MLP neurons of a small language model. Each row is named by its layer, matrix (up: input weights; down: output weights) and neuron, and shows model dimensions 128-223. Each number is 500 + 50 x the weight over its row's rms, rounded and kept within 0 to 999. Numbers have three digits each.
Before each neuron's rows, "fires on" lists the tokens most often at its 100 highest values on Wikipedia text that the model never trained on; "fires before" lists the tokens most often just after its 100 highest values on Wikipedia text that the model never trained on. A number after a token or word is its count.

fires on: " " 58, "1" 7, " to" 4
fires before: "2" 35, "1" 22
L12.up959:500561546465549542527509549565539527540502451434524570571523485496409443465489490410492551527533606559388491427472454503455524537432427484544441526501582424435505549469493478512566467537493518513513406543524562435519568478514609406550464408484418508389572456545478507488481568491487544471
L12.down959:490625588542515540457591433492469528497455597531521475475517538497561515526540461519437520511477501522440568555470546464577454458482420494527521521525460548516513481502456541457494443576480537437483509460478511461470527393528452548554552442597620535457404588395501494421490500491513562493

fires on: " |" 64, " " 17, ":" 10
fires before: " " 53, " |" 7, "1" 4, "2" 4
L9.up728:489539422468449550547560481493480542484449573560536542466547484516478525480439508517540523447521479543570480504460565486520443402555476543553415483558455455493499460549370456514542488569442511578505578537457403476480527577531481441528522475556521474604480543541448516463492468467425569498
L9.down728:453474499502399442505505434408489522422460494545556541436506595532546586465465547466495478566570455486462454473444519538628527487486537521583499547545457526462508393513434478548553475481427462537383472446569496571491544518576511454559528461508508504631428550529529431576577511497532486531

fires on: " " 55, "1" 16
fires before: "1" 28, "2" 18, "3" 9, "9" 9, "8" 7
L9.up839:433486499513514485518478460521488364561527478488564521483533500482469577544550483409517536423430504481530576604452588496565442517501493565561571538464577385518448529493472395505524398625600521471419496471478402566542458447525601467541535467518487564426433541481513447520506501541536548474
L9.down839:543583625535487499480551438464484537507477463464546458512465547447536512450507516447595416502469581459526475537520514458482509485574564526556470577480546500535488497479469575515523528551479519530490500454539443490506448411558473405464520503504526421513513517596480446516471549482490533555

fires on: " " 50, " (" 8, " p" 6, "–" 4
fires before: "1" 61
L16.up598:513456421588478508464392444493472517487471495596536528589417466466559423461510461472603505518509419525445458488449556530455475562537427543485461519627530471535545360529540482467575461485510453457575492468440537484514600439525544588543448458514444592464584533596594483552516528488459539564
L16.down598:486573493483523425557493463505629489458458537567456558496452559458485601495544498458412534530458455465481462422453459536527543500527524560494531530575548499450482565526421511445494580486500539414514469517504510563435534532523432554485520477514501564569520587519546547480509555514504490573

fires on: "9" 22, "2" 22, "8" 21, "3" 8, "0" 7, "1" 6
fires before: "0" 44, "1" 21, "2" 11, "9" 8, "8" 5
L14.up486:478470479500582519529436504521507470479470413513535575494490566509576515553494503543474475627413482452515492514429507510526549558486467483527557453594453509436479542451576517572501556587529498424502495569548503549572546390556509480569478518543457522545433425571485442550578486473494526525
L14.down486:478541529444454600476476584508521456512567389569415498462609591546560462493434481476483451533424483544479498520452492518532510519555495500536489440508479541438506522520540495509572636461461475486495614552552458404509517486507521521613477457439527533516406487470491454542414513517511498379

fires on: "2" 59, "0" 7, "et" 4
fires before: "0" 61, "4" 4
L13.up568:489472467513469501553524507518508505482519429537487527449488617532492438555582448478518453525567511487518526542561465492491478458601553571547424518457483525536419495482526420558584558499527473514472377425541568518685419413517576481457462406530477464583485496477535484573619555419575512395
L13.down568:575517475495451438428482541547525537601508456623499457491482581462501513559573503496547480551448597481518388505473392536396561502567559546537562496504462567454495547478396552545493514520458459363581583403435452439513498488468547555451454467510565517456460481539511525476377451549428523480

fires on: "0" 100
fires before: "1" 43, "0" 31, "2" 26
L16.up511:576486443427416460508448564427483455501563430478614443518523589483494496496491466556512506446495509494580445524517533510458463485540546456560556422539502458423445480583535488519536540482471570390406525399398525500521500577509479528506535516485485514432527530499461550437525571514445540499
L16.down511:516440560526473570499479563504569493538469437622514520356452552468507413448442493509484497577484613476513496488457485515486445559455449453554499456469510523458483470527457557494517506404409458439441446469546494573494472534553488552547417404508549564477503500566441510504525611609456454456

fires on: "\n" 87
fires before: "-" 81, "\n" 8, " of" 4
L13.up734:527530540505510544536491483509540504521585461475547478514525489446501428565520518538468510514412529572504604398517512518510530475513460489463514429470562443506504468508503490530504496460554452590431470479440529537450486448465531504511377433496595513460428546502474575506464447481462444500
L13.down734:489485490524519622463399526608537565526548603495564457492537398415520441469506532547515500545517505506433621446448449528526476512462506445456546459531466418471539440555522499454450509502427468501464528440520565422500495465453444509447571548533530581429623516519445518510525604530563547556

fires on: "\n" 49, " under" 31, " re" 6, " over" 4
fires before: "-" 43, " the" 12, "|" 11
L9.up631:465561596588465561478460486561545475479506499453615473528487395592450491516431461573503453420539459610449459438525486435583432453602389455508537449502465361474489535547482521507552536446499589506464517522496479507429478383489489516479419543529558553560400494530521419436473509577518535451
L9.down631:522497514458430578525400500577470542484550619514551582523521443528551442493520506429532462465543402507534542491489468511472486518384461487427415452601515552573487473558520427490503384566484540566605497435569536548547544488501564457436583531535495497418464506488477463481609403570555546437

fires on: " ===" 22, " =" 15, "==" 11, "===" 8, "'" 5
fires before: "\n" 63, "-" 9, "s" 5
L16.up937:509428491552461671527535469504511543473574458552573517540486519572490534557456530468475561474503572518453463465509467541432446508498455519475581498570471493476386464531522491461471450545557514607482475471414539472539487473493504487553449531487504482509464466526416549554411497440551430478
L16.down937:484507449493552508489451598516488496452566578466502570492489518463406475525526477517511483449647551548508485431510480461580463522483477504474575541592512471430490483467537428431500546520451507479551487492548506442456532514472468491490505502591548440441523539485542498513412522522490497498

fires on: " " 35, "0" 24, " order" 5, "2" 4, " E" 4
fires before: "1" 51, "0" 8, " to" 5, " for" 4
L16.up76:547541472478666500504477466543499439473441526445583508453515514492426522432555483450488503463459479519476521541470477455479498515484492534520569475518495493465491507451534438571541581554449452427386508447530601451533526488510634551483507471435460454480448492557350450408534547472430442515
L16.down76:543399468495433483558465532507419550474499576511504507477523483465499486493542601445496493555465480473483526450477549520534534499459412501581598471484499563537470507483386521540475484542504464516504432344536503452459491525525514510646496407491585562446535493483456536526575549557502536398

fires on: "2" 99
fires before: "0" 81
L7.up636:409658480541474555525550471572431509437519545513588514494547523524516491525589385509458426406432489498508526484510466506505426473562447516527476453565521495448511455587469537475517479414577450487452447542594553459570427529541477568511512516480475479493433542516463423514457486498539497526
L7.down636:579486534502488407505497498418533479486428499486544524408603462566543435438554499466560468484583562580467573508465537515502524562543485437481508461555539582571443536491555444438463514462538482536574386448521509382534473492501542524554479457481489497475600435475562579460491501517495505474

fires on: " |" 82
fires before: " " 45, "\n" 34
L8.up1033:484548555400468556494491515562558474519530441515520505484427428497509445522454517488502517543519510512522530500424579463468530497492449570431434582582545436426519533523445450495537533591440547466512517485495508478458530443468461494458536501440531524533556484513490472594502485445516478532
L8.down1033:394485546440557493421447570575417492526598525499506534455500408513539521505444509524577610491452523527540518501499480466481531459498538518498514552502607608460508488496516413508541481538587511606451493647457373475473526410536493397474522509544445457377575453492494500516554376481444557534

fires on: "," 53, "6" 4, "2" 4
fires before: "," 15, " and" 13, "." 12, " to" 8, " but" 7, " who" 4
L13.up392:455488488434578539505400585546429531511493533543476516460472516577534536530567489462432594519439511432544540570455423392489472490486460551417487440488474578522538459496563453526480483514413434451435500485544513425472488526480601443495576538578491529477552517501452489426582449439532543577
L13.down392:521481547549536411463482508475467538520510593460377494563390508477550503565473468393524511601496501529531520492434453579412498473446517500495532516577462456522431519430496586555448532599450448444453497446475472545410567521509524506521531564539460487527522504476531503480440447541400522521

fires on: "'" 75, " p" 5
fires before: "s" 76
L16.up141:403531537478521450534467488504512449559568477505485459482467467466419477555476584582443480505421504440508426428613496583525428489573467515626426405591511560501591427549412573569554451587449391500501477496421501508549526501534581531582496551472448417469490605460396523507525501485523453479
L16.down141:551573458487500552549477457474500512490524555545443547563467555555542510490437443477523494537410499527423423470428595532513409548438504506496540509510418548490440490459525479430509613456404389448526505498488451532508432441482551533486473594563463515550407520534484573482511519528470489546

fires on: "0" 41, "'" 33, "L" 9
fires before: "s" 31, "1" 15, "0" 14, "2" 12
L14.up954:543530528509504527443488531511540537538400538507527463497465466515498464544488478497613496452399510578546388616551502592537473385479494535514540514578397528518465473433462557509520506465505474446538463549449459513469395511521511462632528610546488543437505579543433513501563534499495542522
L14.down954:482480424505475591500521573501543502436518430597424473469529509564498468469487486483475413514539482547530483378505534480490454483448485510572629559440495520426461510453460434452428577563496481517459530500445518540524539517568437509544527520467492448537525579482426535534524509517480433460

fires on: "0" 25, "%" 13, "5" 10, " |" 8, " as" 7, ")" 4
fires before: " |" 51, " " 11
L7.up425:447521567513510543463511514560524503517545482481583485571462521523478580431484564499594474622636461607641456458463463493473508453528490459534464517489516503568505522569525460470393496526445612552528503486544504513458526433501410441486341509559471446494426466544459592557524490450604599453
L7.down425:427483523510449616473525589446498525530591453536483624484454468492520567489455483426476521560438449462449526524486485461524405472481463530543460502517509500500517544548517520429545515502470485532409529529554472392544521496523434396493465481539561473499466599425491522397624434600470462475

fires on: "2" 94
fires before: "0" 94
L12.up721:517380543508520474530563535584515494525511499547483515480486568493520407513523476585426511509531465457536528455559456561575557477512483540497556456431499505514428505479458518451458465475488439438505393417474521516460494465467481477554434471437489562511548482489452539558580528507565520429
L12.down721:554485520565521553473491413433531461565490467473584511543560431560530486499609522570532499527524462473514527442502482532559550608526529484434537445431549548625465538425537527483496537405524397553506334421527566532435457452460567570446530502417492505506551409468471556493583544530475525518

fires on: " " 81, "0" 10
fires before: "1" 61, "2" 24
L12.up937:546458496451483509484535574569474410424479491446486504575458489529478561499444455574543580432541445521529576559478507450428490495482462520405496516528478534623449493553470508582500510505563423521462488452558546508511452542498505398494531415492608521429442474494526559509534483511390588504
L12.down937:383608485533432500523479398467471595503512557549520528466463513554452514552461503504494449459438502557506490479475478482453504490458520481615480504488453561527373512509411588571551534605432533424559492446547552521469474448485502546501509657469383507382464456476429508411459552417501432560

fires on: "==" 26, " that" 9, "===" 8, " a" 5, " out" 4, " completed" 4
fires before: "\n" 38, " in" 9, " of" 5, " by" 4, "ed" 4
L12.up582:563572571566500519422491439421455550536471550438472503489479497494518519567474514497531484453479507445546503466528573505442487512448521427518510493528491441521434470466473522588524470400496542489530470506531517542513534511456507553496507497497404412569486501553490487468515579427472449484
L12.down582:412473564486581498391523431529496465500560508519571475606425438545679586476553508529397619482528496506454567484563444477522581605456552520540493412447602512504514450502460447492525455500642429409479463513434497508450516460539496578540575552439513473455517467576425449513504459478495476485

fires on: "'" 50, "0" 5
fires before: "s" 53, " |" 9, "." 4, "," 4
L14.up591:385498522502466572517627565481492447566532480511568480492468508387462516500434507576514568598474525533469448505477450543431531409492451581532514472597522527572486475526558445550475528538516464553514456432570508555469460603560397428519482413508530538537541495538624505439485466535459555413
L14.down591:495594410528513472538391510515504511464534603516504605503463459461470493501494506446499429484515503447489520450554518617499560471551479570448469523548517533501465483472523545455473421530457457507545421432469491508478503454441510528521452453463405508473505402484555563449447460420522616436

fires on: " " 55, "," 18, "2" 13, "1" 6
fires before: "2" 24, "1" 23, " " 20, "7" 6, "," 5
L8.up315:489593549620545528503464510491543529408572428499498529507529527465564550494557386382350453524405522474446480383472461472568451452485487532488529498474530559371466379521512499542531579565461451496515467494487478514594515585553458553468484387441514621419491504505419467575470462545501568482
L8.down315:501565518491537484489495493530526527545428488478529557512549515513560506473437479503503504459521529580420439522484456446454457545548439494583504557524490406573537530483516557417399474524431552444480451516549468529505471481434535423537556429503547495491446526551470442514548520494482457482

fires on: " |" 92
fires before: "\n" 54, " " 20, " ±%" 7
L8.up209:542516508552570612508428529503492529619469517473453488504473547494505495543467485473496481408546536416562470529469461568538593505531436506461456551472509598496518463560578517486498459545540513469415558587520454480490583429480515518492524527467628510528449454468419550517443452446478577544
L8.down209:531422546472519545419456503500574377584581459577480509600593466555458516468453533561473532493521467482497495565561479503516497518445475432448516416493531409448512472552471414466533475570636575478463571577481433485521470550457510480441545413524540549429542395494534432442512442404543424518